{
  "head_dim": 32,
  "rope_fraction": 1.0,
  "optimizer": "adamw",
  "decay_fraction": 0.946
}
MLP neurons of a small language model. Each row is named by its layer, matrix (up: input weights) and neuron, and shows model dimensions 288-383. Each number is 128 + 32 x the weight over its row's rms, rounded and kept within 0 to 255.
A block is one neuron, or neurons of one layer that tend to fire together. After each block is what it responds to, as a language model described it from the Wikipedia text at the highest values.

L7.up121 [ 87 180 102 143  96 112 165 150 147 121 145 113 137 118 106  72 114  82 132 108 156 144 188 126 143 146 103 164  73 117 102 113 143 110 128 173 147  72 129 164 136 138 101 162 120 133  45 102 186 127 192  84 122 112 159 127 147 122 120 116  73 146 180  62  88 157 126 129  95 112 166  87 124 120 132 154 136 150 101 127 181 113  96  85 113 158 149 100 100 145 110  67 129 122 160 174]
L7.up793 [120 139  71  44 139 157 133 156 107  88 151  86 126  85 130  84 185 153 117 127  89 118 149 172 142 132 137 135 138 160 116  71 130 117 160  97 100 148 118 116 127 106  51 156 121 122 128 103 142 141 154  85 110  89 128 152 112 148 120 153 110  77 152 127 115 156 126 147 170  99 120 143  90 147  78 132 117 107 132 150 181 137 112 141 127 155 151  86 208 147 154 178 112  87 130 113]
L7.up1292 [115 161  84  81 138 146 158 141 138 146 135 143  84  54 111 142 182 136 101 138 165 111 151 163  95 106 129 155 111 150 126 177  99  49 114 151 108  87 100  96 117 174 125 166 130 153 138 166 127  72 135 125 124 105 103 134  88 152 190  78 184 120 135 173 134 126 101 107  79 141 125 119 134 123 132 165 135  98 117 101 127 129  80 156 154 106 200  89 109  66 141 124 114 116 142 166]
L7.up1380 [ 75  98 154 125 139 152 127 123 128  90 107 192 148 118 148  48 149 152 170 159 159 119 214 184 120 137 137 161 150 159 127 101 111  96 150 109 151  80 144 153  95  97 131 182 138 157 113 155  90 201 173 131 105 111 116 152 139 172 107 138 162  88 163 112  91 148 167 145 170 120 141 110  96 130 110 107 190  59 128  96  64 158  80  54 156 123 160  88 162 115  91 128  82 126 133 115]
Description: Pronouns and relative words opening a new clause as its subject and referring back to an earlier noun, such as it, he, which, who, that.

L9.up544 [134 118 181 179 154 172  95 137 145 172 138 118  99  98  81 114 186 173  90 165 113 138  84 115 156 125 147  90  81  97 150 107  59  93 119  99 144  74 139 126 105 155  87 161 124 107 128 178 156 112 124  72 129  84  72 167 123 164  86 156 130 148 102 125 119 110 139  78 118 139 118 120 138 165 121 118 146  87 169 139  84 132 122 121 126 138 192  87 204 139 112 160 167 107 141 112]
Description: Tokens that open a noun phrase before its head noun, chiefly sentence-initial "The"/"the", possessive 's or ' after names, and "their" (The band, Lucal's servant).

L7.up122 [148 144  93 127 126 207 112 130  96 133 182 174 119  70 114  88 130 184 122 111  85 114 162 101  57 190  82 164 112 115  45 100 113 105 117 126 125 131 114 124 139 119  84 124 128 120 125 180 122 131 132  95 118 134 135 134 170  85 109 129 103 171 178 102 119 104 169  86 132 119 172 130  84 145 189 125 139 101 182 152 164 134  92 126  99 107 126  65 188 135 108 138 109 117 171 122]
L7.up948 [120 183 139 115 177 111 149 123 136 133 131 179 122 163 111  70 112 194 148 152 134 108 159 109 162 179 124 110 139 144 119  86  87  99 223 102 124 137 119 143  89 143 106 141 117  93 125 115 108 109 144  85 116  86 145 150 103  90 161  88 161 182 174 127  89 176 207  84 166  92 174 122  74 141 208 119 125 150 126 144 113 166  99  95  93 137 120 121 142 127 145 108 106  95 189 107]
L7.up1086 [128 161 157 144 103 144 151 186 124  74 138 165 157  75 113 119  90 150  87 144  79 118 157 111 166 169 145 124 116 141 143 165 115 134 139 167 138 155 171 120  65  74 135 138 100 145 116 145 163  83 142  78 114 101  93  90  95  59 157  82 163 122 115 128 152 145 120 111 100 140 110 172 122 115 105  82 109 128  66 100 105 175  98 131 181 118 162  68 118 112  63  82 116  85  98 113]
L7.up1259 [138 161 141 132  95 170 130 138 127 132 117 110 122 129  83  90 125 146 126 126 102  98 129 113 137 148 123 141 135 124 183 124 144 105 144 171 138 166 132 176 156 150 103 139 124  74  90 251  73 127 137  52  88 154 121  85 130  54  65  49 104 158 105 144  83 213  91  67 165 115 145 194 105  99 186 105 154 155 124 133 171 135  74  85  84 133 116 137 144 125 143 127 141  96 153 140]
Description: Numbers, superlatives and adjectives placed just before a head noun, e.g. "42 Squadrons", "largest industrial estate", "most famous paintings", "other operations".

L5.up10 [135 126 165 103 114 101 149 140 147 103 145 134  80 157  80  74 113 101 170 151 105 105 123 131  85 180 149 108  75 117  77 104 129 130 132  97 153 129 141 141 162 170 116 135 102  40 120  85 159 134 166  94  72  72 152  76 173 106 131  84 138 134 172 154 110 167 138 129 166 167 118 134  87 118 233 147 158  96 130 106 151 166 114 146 100 105 111  90 154 106 163  70 126 135 191 153]
L5.up39 [127 131 154  99 168 151 101 185 170 120 176  94 148 121  71  66  76 182 140  99 110 110 111 104 141 146 150 102 157 115 109 142  78  92 164 147 167 124  63 108 129 123 142 121 131 134  75 149 110  60 126  97 155 160 137 105 132 113 120 112 185 144  72 179  86 144 160  93  89  87  72 140  72 150 207  92 118 120 170 128  92  97  84 123 109 122 120  67 166 154 126 125 158 142 147 122]
L5.up261 [179 136  99 136  68 176 158 122 121  96 148 182  47 120 108  84 111 152 134 113 135  84 147 174 133 108 179 130 107 134  92  80 112  96 185 124 161 140 109 133 134 179  54 174 137  25 118 132 120 132 135 122 165 146 103  86 113  67 157 107 117 138 113 143 142 175  99 131 149 117  79 131  88 120 168 116 100 131 133 155 100  97 145  94 110  87 121 144 155 128 109 127 141 112 137 162]
L5.up294 [131 112 137 141  95 156 114 146 113  90 105 136  63 131 104 120 189  92 110 112 189  93 133  66 115 133 163 159 103 113 150 137 128 104 131 153 143  55  69 102 167 140 120 186 156 113 118 128 102 137 127  95 142 165  97  94 150 157 156 112 173 156 130  95 121  89 138 209 137 150 197 146  87 125 191  90 160 105  97 103 110 116 118 142  82 136 117  97 146 173  89 153 173 102 163 131]
L5.up308 [135  80 196 136 113 104 113 166 155  44 175 129 167 121 119 146 139 138 161 138 104 100 111 140 174 114 115 144 114 101 160  95 152 177 128 190 185 105  79 134 105 143  88 120 131 133 126 135 114 141 168 128 120 131 146  98 112  77  94  84 129 172 146 119 145 146 132 150 123  48 140 182 102 115 133 124 164 122 101 111 116  99 150 101 112  75 120 111 173  88  67  80 130 126 125  73]
L5.up404 [128 100 106 125  74 166 128 177 168 165 187 111 160 133 111 148 135 216  43  83  96 111 189 130  79 150 138 189 117 127 140 107  76 117 194 144  97 128 140 173 117 134  96 134 107 106  92 124 178 129 136 172 183 133 134 131 168 103  66 110 124 165 126 137 137 111 146 128 134  95 128 114 104  93 145 107 118 107 131 137  76 103  94 109 115 125 138 154 147 121  96 101 155  80  99  94]
L5.up459 [147 104 185 129  96 210 131 163 143  87 189 165 166  64 108  75 125 154 116  68 101 106 125 158 101 103 150 170 136 120 123 154 141 110 125  63 126 132  98 124 154 156 149 129 131 126 123 196 187 126 134  89 169  90 116 146 170 133 119 111  83 179 149 156 171 143 137 103 149 100 121 133 115 153 182 116 114 102  95 146 111 152 129 172  77 110 125  99 171  62 142 160  79  60 116 102]
L5.up582 [125 113 109 155 126 155 153  92 129 148 136 148 126 159  88 144 179 215 143 122 131 132 162 142 114 146 142 105  67 111  90 120 178 165 148 108 129 103 123 159 110 175 116 108 150  68 123 115 109 123 144 128 151 166 162  98  96 126 156  84 141 171 159 157 124 191 151 123 158 128 167 124 106 119 181 132 119 142 140  84 111 153 157 134  78 100 171  85 143 158  84 143  94 124 171 100]
L5.up730 [107  97 100 141 115 133  89 157 123  64 133 132 156 103  73  94 187 126 113 156 156  97 139 118 118 109 106 172  97 119 103 129 106 113 169 161 108 106  76 160  58 145  90 126 133 133 105 143 157 112 207 103 136 105 150  94 143 108 142  93 169 160 182 131 100 148 119 141 113 150 138 188 107  98 159  81 169 122 149 133 104 185  73 126 110 151 138  77 191 172  86 127  86  92 166  92]
L5.up803 [150 100 176 124 119 138 169 152 133 105 111 137 103  93  63 118  94 191 168 137  88  99 147 162  81 128 129 140  39 100  75  75 111  99 144 194 154 121 176 155  79  93  88 158 113 112 102 180  68 162 133 135 136  99  81 151 130  95  91  90 128 140 155 126 132 113 158 112 147  77 138 152 114  95 106 162 118  59 130  96 118 157 119  92  77 132 135 139 174  74 142 127 132 126 141 235]
L5.up1047 [142  86  90 146 125 120 176 102 143 148 129 184 158  79 136 149 168 144 109  75  87 127 115 143  87 105 169 138 127  72  94 139 104 192 145  39 137 109 144 177 120  70 101 127 197 102 149 159  59 125  75 127 124 103 120  78 160 124 148 162  65 126 146 166 155 173 203 169 146 172 170 134 110 143 148 147 106 136 126 103 130 156 107 129 136 144 115 151 134 138 120  85  91 118 168  91]
L5.up1160 [140 110 135 124 149 156 150 155 146 140 174 105 144 133  72 120 205 143 105 118 148 145 129 151 103 104 133 118 186 157  86 124  83  72  96  76  95 143 158 145 122 122  79 157 167 123 136 110 176 161 184  91 147  84 149 163 114 102 121 121  92 160 176 169 216 122 152  92 148 174 157  73 104 114 178  93 128 127 154 154 153 114  71 131 150 133 129  71 177 112 139 140  90 151 169 155]
L5.up1304 [ 77 104 142 133 147 171 140 127 123 107 155 156 127 130  72  77 119 147 134 100 106 129 133 104  72 135 119 137 106 169 101 134  72 104 114 143 102 133 101 113  85 157 132 156 156 119  83 119 104 147 183 128 124  74 137 169 106  80 136 115 117 156 213 105  80 173 163 114 176 130 144 150 112 184 164  95 107 124 149 125 108 135  74 116 112 101 114  76 162 145  74 131 116 107 187 145]
L5.up1432 [151  66 143  90 121 196  81 151 162  51 123 171 152 124 131 163 142 153 183 104 141 122 143 116  62 179 136 136  56  71 107 156 147 107 133 137 173 121 109 136 137 158 105 145 131 146 134 119 115 168 114 100 138 119 130  91 136  95 157 122 142 143 168 173 138 140 137 133 105 122 158 144 106 110 127  96 177  75 136  96 124 132 129  62 159 119 110 115 177  88 121 175  93 131  99 208]
L5.up1457 [100 124 127 139 172 124 120 135 125 108 127 102 102 126 105 150 103 166 127  84  85 130  94  90 150 155 101 145 150  82 144 164 180  97 100  96 140 145 100 143 146  87 178 159 130 138 128 171 112 138 173 203 149 114 128 172 136 147 163 110  87 143 116 109 144 122 167 168 136  76  60 122  68 150 172  74  89 103 125  91 117 119 105  49 119  59 165  76 171 177 127 133 165 173 126 142]
L5.up1517 [117 129 129 135 228 127 158 119 131 121 126 160  94 110 108  93 147 127 176 129 156 112 118 104 137 142 122 102 135 160 111 127 205 136 120 114 149 145  72 117 105 137 112 173 112 127 171 149  91 134  97 150 155 116 123  95 101 111 202 112 127 184 137 190 181 137 117 136 117  95 140 140 138 221 155 102 114 144 126 127 126 106 122  33  99 126 165 128 198 164 154 149 115 130 104 126]
Description: Fires on superlative endings (greatest, deadliest), possessive 's after names (Lundgren's), ordinal suffixes (2nd, Twentieth), and words like the, first, most.

L9.up1450 [136 103  92 152 125 104 193 196 141 129 150 132 142 163 111 125 148 155 136 178 157 111 133 122 142 107 109 145 136  76 126 113 112  67 131 171 110 104 124 135 120 138 175 106 107  71 178 124 113 132 151 105 118 122 154 144 168  54  93 127 134 157  77  97 191  86 129  85 133  78 143 125 129 105 121 193 142  87 145  87 152 138 114 130 160 107 144  84  80 153 185 139 130 102 145  71]
Description: Tokens in sports records, mostly table pipes after league or season cells, scorelines like 1–0, and season years such as 2024–25.

L5.up46 [110 127 146 116 113 156 136 134 114 124 102 186 128 135 141 159 171 156  77  50 204 145 111  85 148 156 103 169 170 124  56 169 154 101 135 101  82 142 151 179 138 168 155 122 141 165  94  82 157 144 129 111 116 122 117  52 158 131  99 112 131 143 164  98 102 115 100  89 103 140 128 118 129  92 176 107 175 107 148 131 129 140 116 142 131 158 161 153 136 132 162 151 115 143 102 110]
L5.up107 [149 184  94  62 159 114 181 146 148 110 139 126  61  94 118 155 117 143 100 143 152 109 131 139 116 123 179 156 145 128  88  53 110 128 141 141 112 130 104 162 126 147  79 142 153 128 108  77  64 121 189  85 119 171 148 130 113 161 128  99 113 156 149 109 119 186 162 131 104 177 101 127 134 102 101 153 120 140 122  90 153 108  65 117 147  51 133  96 143 166 146 131 119 132 108 190]
L5.up372 [126 172  54  52  99 168 186 183 169 195 146  67 170  83 133 155 129 143 104 162 100 113  91 134 148 193 120 200 120 146 111  63 121  73 160  82 119  60 155 139 117 177 144 159 134  63 128  96 148 155 167 146 164 131 161 108  96 133 119 138 135 116 117 108 143  84 117 131 151  86 114  98 148 158 145 113  89  91 134 138 135 176 126 110 174 132 188 111 160 124 137 134 104  95 187 131]
L5.up616 [128 138 143 110 106 137 146 138 159 148  97 105 125 137 118 114 122  99 134 139 171 119 135 159 153 178 153 190  73 189 116  72 205 117 115 140 122  59 117 111 144  72  99 167 128 129 109  97 124 136 146 187 155 111 152 149 155 126 142 136 167 130 140  98 162 120 119 118 153  65 177 136  82 125  84 171 173 136 131  96 111 140 135  82 170 174 149 125 147 171 111 145 143 111 134 170]
L5.up662 [138 129 149 157 132 130 172 159 101 120 114 111 121 155 129 117 121 124 121 113 175 121 122 128  86 144 101 148 199 170 146 145 102  83 156 124 106  75  90 142  81  91 177 182 106 145 116  99 145 160 170 144 170 121  67 126 168 116 167 148 137  93  77 102 120 134 158 107  83 165 126  99 196 173 132 140  98 103 123  85 160 109 141 112 127 122 141  65 128 150 126 149 134 136 145 120]
L5.up687 [ 37 121  75 128 125 128 143 111 175  81  99 144 138 107 112  61 138 114 119 109 180 138 139 160  36 237 152 150  79 140 140 123 116 143 122 149 108 160 145 185 118 128  83 133 122 101 106  62 159 180 201  96 125 170 116 114 169 103 172  96 109 136  96 152 151 123  89  96 154 172 168  93 102  43  96 152 122 143 177 114 142  94 101 138 169 148 130  69 159 150  67 156 144 167 155 105]
L5.up719 [127 141 129 165 127 130 113 191 162 124 155  93 130  78 138 118 108 109 122  80 126  80 136 182 115 128 149 121 173 101 146  93 194 139 127 106  84  90 102 144  74 108 106 185 124 147 151 132 167 205 199 121 126 149 104  95 167 124 142 119 126 103 136 200 122 175 141  78 122 137  64  86 168 144 116 108 160 115 166 146 136 165  79 121 157 207 103 104 165 127  95  93  70  96 108 170]
L5.up731 [108 180  91  82 167 226  95 143 173 114 121 119 156  97 138  51 153 131 129  58 133 117 112 115 140 106 124 190 101 141 141  39 130  82 170 115 133  92  68 129  82 142 104 118 132 139  57 153  79 105 159 106 108 114 135 146 119 143 102 115 107 116 133 169 145 196 147 147  94 103 111  83 176 167 115 114 125  35 107 131 100 183  84  51 125 154 174  73 154 149 164 122  36 113 112 149]
L5.up836 [211 113  69 134 111  86 163 113 149 174 134 202  89  78 148 110  81 185 173  66 127 160 129  99 135 112 107 158 165 198 142 157  92 157 138 122 106 116 164 172 139 164 118 142 108 128 145 168 152 107 125 152 131 121 155 137 137  97  77 113 105 102  66 136 142 162 158 122 166 121 124 103 151 118 167 127 175 142  83 149 121 137  67 100 141 124 136 156 111 216  96 105 112 105 111 146]
L5.up1081 [140 100 123 110  78 179 211 131 151 146 124 144  75  87 112 157 141 149  56 105  94 134 157 123 131 188 125 130  32  84 136  61 152 126 132 159 114  84 120 167 108 184 104 120 148 202  87 177  93 156 146 139 118 116 116 126 129 114 109 131  97 140  91 149 145  95 120  98 163 156 111  90 135 198 130 146 169 132 132 104  98 143 152 112 169 169 134 155 137 150 167  91 119 123 140 182]
L5.up1120 [ 96 112 146 128 136 123 150 129 167 159 111 107 143  83 144  56 200 143 214 190 147 108 161 135  43 148  71 126 135 154 110  95 113 110 223 143 156  76 125 160  65 135 118 151 169 145  74 164  98 103 217 143 106  86 111 103 150 104 122 116 160 107 134 118 121 173 156  94 170  96 156 130 150 111 110 134 190 105 122  93 139 129  82  99 123 119 153  56 148 122 136 141 123  76  91  87]
L5.up1168 [138 120 115 115 195 156 109 126 154 134 196 143 146 154 127 163 167 135 113 174  54 129 150 124 102 156  50 107 109 117 124  64  98  94 112 141 188 131 105 166 127 134 146 146 131 115 139 108 128 157 189 106 129  56 209 127 159 169  84 135 136 178 171 173 115 131 132 106  83 106 140 111 115 148 111 114 115 121 196 105 140 166  64 104 167 153 135 114 146 120 183 129 118 120  88 185]
L5.up1206 [122  74 115 116 106 108 110 129 145 118  85 190 123  47 111 224 186 104 128 105  91 170 123 122 107 137 166 100 105 129  85 193 115  84 104 100 104 132 142  89 155  96 175 115 174  84 121 122 128 106 156 168  56 154 106 102 142 131 181  74 115 114 135  96 116 155 124 130  94 162 157  62 135 165 128  99 121 152 115 191  92 137 127 133 175 156 118 158 122 127 118 140 140 132 131 200]
L5.up1207 [159 109  79 106  96 164 186 148 171 146 125 178  88  86 126  64 127 167 172 136 123 119 192 143  79 181 122 113 126 111 133 143 142 148 124 103 129 101 140 105  96 106 109 136 134 152 123  89 187 136 167 131 187 134 142 157 169 121  88 129 189 133 137 175 111 157 117 116 156 116 118 167  85 201  94 159  96  69 140  84 131 184 112  85 132  95 176  80 178 142  90  39 100  98 147 130]
L5.up1220 [153 130 194 147 186 110 121 107 133 155 120  60 101 150 112  92 141 114 213 127 118 108 203 138  90 103 138 121 129  99 124  90 159 186 133 108  96 131 117 142 176 173  90 159 119 142 150 105 161 141  66 125 176 118 132 128  95 175  66 132 183  98 120 158  76 139 132 128  93 118 112 112 110 136  85 131 157 117  85  91  68 110 124  87 110 146 112 123 109 176 127  99 101 178 130 124]
L5.up1271 [110 139 154 149 110 186 144 117 136 105 123  93 135  71  93 171 127 164  95 112 163 123 150 136 108 125 117 161 159 102  51 231 176 125  88 104 132 141 110 155  83 113 156 128 156 135 161  99 206 121 158 204 102 103  83 156 173 154 176 132 117 129 170 104 119 127 160 163 130 182  80 124 132 181 119 128 121  94 188 100 153 100 118 112 161  72 116 135 153 153 145 129 136  55 164  81]
Description: Subject pronouns and relative pronouns opening a clause, often after a comma or date phrase, e.g. "In 2007, it", ", which", "Later, she".

L7.up478 [178 142 109 143 207 143 137 158 150 106 124 132  85  93 107 173  98 188 136 123 145  92 122 117 109 152 142 131 139  85  65 115 129 144 154 163 149 171  54  99 156 116 142 155 146 130 147  76 145 131 200 149 149 143 114 129 121  87  74 117 175 113 119  88 181 105 141 126 145  71  97 107  40 145  73 143 135 129 146  77 134 115 111 107 111  90 126 106 110 140 123  97 131 135 153 115]
L7.up744 [139 178 155 122 167 105 166 192 168 145 142 132 106  98 111  97 159 138  62 185 142  98 131 142  95 152 123 152  86 130 100 135 121 153 101 175 160 141 128 124 161 131 120 140 161 107 125 128 161 105  96 100  91  80 154 134 176 106 111 130  67 134 163 139 148 160 129 141 116  71 121 131  75 180 132 167 138 127  67  86 123 129  82 112 171 136 148  73 129 160 156 117 144 139 165 131]
L7.up1016 [148 106 117 124 135 168 174 164 133 118 146 122 152 120 122 153 134 121  79 147 138 111  85 101 106 144 100 127 144 171 114 116 125  92 148 146 176 166  93 167 127 123 135 143 150 137 142 145 165 123 151 154 161 163 100  98 110 156  94 128 152 172 115 174 120 130  77 152 115 100 156 163  37 124 125  90 180 150 106  64 185  82  91 125 141 105  91  96 130  84  80  99 135 132 114  66]
L7.up1477 [100 124 138 122 113 111 139 153 113 139 135 118 124  73  88 141 135 137  86  79 205 104 126 160 163  99 136 161 151 116 114 103 141 115 176 159 192  80  86 138 164  76 120 125 146 123 103 149 199 126 169 101 104 157 157 101 141  45 135 113 111 150 140 137 157 144  94 141 105 129 129 166  63 139 112 140 177 102 101  85 163 124 169 122 153  82  97 132 130 197  98 109 143  73 145 123]
Description: Numbers and date words in sports results, stats tables and biographical dates, such as the second score after a dash (1–0), month names, and "(" after a death date.

L5.up41 [181 159 163  78 119 142 130 199 199 153 217  80  98  82 136 153 141 178 123  88 128  79 129 107 117 135 186 120 131 103 119 147 192 176 167 166 159 110 107 172  89  94  81 117 118  69 126 122 165 154 170 121 120 135 138 111 228  62  80 107 117 112 183 122 155 191 163 155  89 121  92  97 120 109 132 129 134 120 141  93 187 136 132 148 159 149  98  88 171 109 193 108 142 151 154 110]
L5.up296 [135 181  91 103  82  79 127 152 167 168 149 155 126  76 125 113 136 108 162 140 135  74 172 106 129 152 137  78 141  96 119 154 101 115 108 118 103 106 147 184 152 106  67 112 147  66 126 115 159 143 121  83  95 102  94 164 231  35 127 127  85 150 144  91 182 137  88 139 147 146 119  79 115 109 140 169 141 117 155 140 146 158 169 102 100 136 149 125 155 124 203 143 142  88 158  82]
L5.up405 [143 210 181  76 133  85 180 192 184 118 140 113 107 157 121  86 132 139 135 134 149 100 151 100 141 126 126 131  90 115 146 140 135 144 206 145  80 101  59 177 112 124 106 131 119  78 135 152 108 124 125 137 104 126 136  99 142  76 142  99 106 111 179 110 157 133 123 137 160 169 143 163  99 125 187 134 122  89  91  87 181 111 121 124 139 131  96 130 132 111 127 124 152  55 136  62]
L5.up505 [208 196 117 134 111 100 141 196 220 102 146  80  48 187  86 101  98 138 158 109  80  94 142 117 161  95  78 103 153  88  93 140 144 197 174 156 126 101 134 146 128 121 104 142  80 129 107 163 128 102 128  83 101 112 114  96 116  73  75 127  99 141 123 181 198 210 117  88 150 158 134 123  81 130 108  75 110 107 155 113 213 155  96 153  79 114 195 118 113 169 125  36 120 111 140  60]
L5.up661 [131 125 117 126 137 172 145 150 137 138 130 146 162 105 139 134 159 133 165  98 122 117  85 102 126  96 135 149  98 123  66 107 199  90  95  85 164  96  98 163 173 136 113 154 104  93 112 103 123  83  94 148 138 151 117  58 178 154 139  58 105 112 171 116 115  98  85 101 129 128 159 127 122 135 175 105 129 108 142  78 169 161 112 116 137  85 137 134 173  50 140 121  76  83 134 112]
L5.up710 [146 177 132 141 145  98 182 178 142  52 130 137 124 108 119 148 137 153 144 142 102  80 100  83 113 125  95 102 135 136 130 174 106 151 132 150 103  46 127 121 119  77 139 177 106 141 138 130 121 145  74 117 133 145 126 125 160 109 158 144  94 118  88 146 150 129  91 108  96 104  88  74  72 145 184 113 135 160 122  47 135  89 121  98 120 138 125 111 143 157 151 106 130  81 146  99]
L5.up738 [168 127 101 111 187 112  81 167 137  66 144 142 126 146  79 106 151 194 118 138 126 130 147 142  49 112 138 133 146 128 148 108 151 160  96 139 160 146  83 134 114 159 124 117  91 138 187  74 209 131 171 104 114 101 153 141 169 131 106  91  67 163 156 122 117 115  92 181 202  98 134 102  96 166 158 165 141 166 162  73 116 128 125  92  95 128 107 119 133 161 138 108 147 133 142  83]
L5.up797 [151 118  81 145 135 101 132 151 123  94 137 140  75  89 101  76 116 175 158 122 142  86 102 122 142 117 121 117  92 103 116  56 110 141  69 152 126 118 121 103 101  72  89 143 149 157 151 151 156 156 154 156 168 156 116 105 133 138  54  95 136 166 174 149 181 103  89 131 111 111 154 110  80 136 165 115 152 145 161  74 111 102 103 131 132 123 170 119 132 136  65  99 140  87 104 177]
L5.up859 [195 189 125 156 148 130 156 140 170 127 126 117 168 121 100 134 103 150  54 128 133  95 100 103 156 172 174 107 140  69 173 147 141 149  88 109  91 135 107 143 152  89  20 164  83  94 150 127 145 120 145 145 119 136 140 146 180  94 154 128  99  77 141 124 160 110 113 162 161  80 108  92  42 113 141  77 138 160 158 118 151 109 133 135 110 105 127 149 158 121 124  72 126 144 123 191]
L5.up946 [146 123  79 139 156 111  93 154 143  83 137  91 153 147  97 134 122 140 144  78 126  52 135 138 167 142 139  86 104  72 146 177 114 145 135 118 137 121  50 150 128  66 139 152 123 122 113 159 157 177 120 163 134  91  87 178 127  51 154  94 113 167  99 178 177 154 103 146  69 111 106 130 100 157 112 125 128 115 149  53 139 129 108 118 172 129 135 125 162 138 110 115 134 151  67  69]
L5.up1005 [169 155 113  92 157  91 165 196 132 161 146 116  99 131  78  77 141 118 165 117 127  90 129 145  87 161  88 109 159 129  95 171 113 140 110 184  86 134 134 115  86 129 175 170 105 153  97 121 140  88 106  98 124 133 172 151 175  90 129  99 144 138 148 154 196 110  93 155  84 101 105 122 122 102 122 155 149 134 154 109 196 107 138 147 140 128 122 123 161 105 172 166 168 116 156 100]
L5.up1153 [184 107  96 108 151 147 122 180 154  92 164 120 110  97  98 136 135 133 119  89 186 116 112  96 143 110  84  83 146 186 117 152 146 164 152 138 138 141  29 154 135 104 169 155 136 162 164 114  80 105 101 180 152 107 155  97 114  83 175 122 142 227 119 119 121 113 118  91 144 150 140 156 101 121 151 102 147 150 181 102 186 137 140 109 103 114 122 128 161 105 184 106 111  84 142 127]
L5.up1201 [125 106 161 112 156 146 239 157 166 115 132 101 159 155 131 143  95 154 153  96 126  85 120 123 102 125 119 150 123 154 210 118  75 161 111 172 109  87  61 151 144 123 146 136  49 114 124 124 148 120 178  84 174 101 162 150 162 113 110  83 111 110 142 108 126 132  93  87 105 112  98 117 117 145  79 181 154 121 130 113 106 135 135 123 158 134 147  96 138 121 175 155 145 137 137 112]
L5.up1428 [149 107 147 134 168 146 182 190 116 134 138 118 146 100  96 153 165  97 145 142 166 110 120 133 125 172  82 133 139  79 129 104 165 135  94 134 164  72 102 129 101 152 119 173  95 148 153 133 192 194  82 152 117 135 124 141 176 127  97 116 119 119 163 167 157 107 105  95 119  27 111  87  72 134  87 104 180 143 101  75 172 100 155 128 154  91 133 127 175 144 213 142 117 176 153  94]
L5.up1464 [103 120 128 114 159 162 196 203 162  41 141 124 134 201 109 137 161 135 131 164 190 103 138 113 118 140  57 133 108 158  75 117 105 107 112 150 146  78  80  97  48 141  98 135 121 103 102 119 164 103 165  94 132  97 108  96 171  91  82 138  89 193 148 153 199  91 138 139 128  67 169  91 148 129 102 169 111 115 138  93 207 122 116 117 133 150 128 132 163 104 213 122 116 148 163 130]
L5.up1527 [108 138 173  76 154 158 165 163 157 130 154 128 102 115 109  86 159 118 134  71 184 134 167 147  99 128 124 138  82  92 155 110  97 153 147 107  99  64 111 151 126 106 100 118  77  98  62 129 142 179 169 165 121 168  92  64 167 139  86 102  91 115 119 191 152 118 130  91 121  77 150 113 118 129 147 133 128  78 138 137 133 182 125  57 101 152 147 132 158 118 109 133 165 141  77  92]
Description: Tokens inside sports stats tables and career lists, chiefly the dash in season spans like 2006–07 or 2001–2002 at a row start, plus cell labels, dates and scores.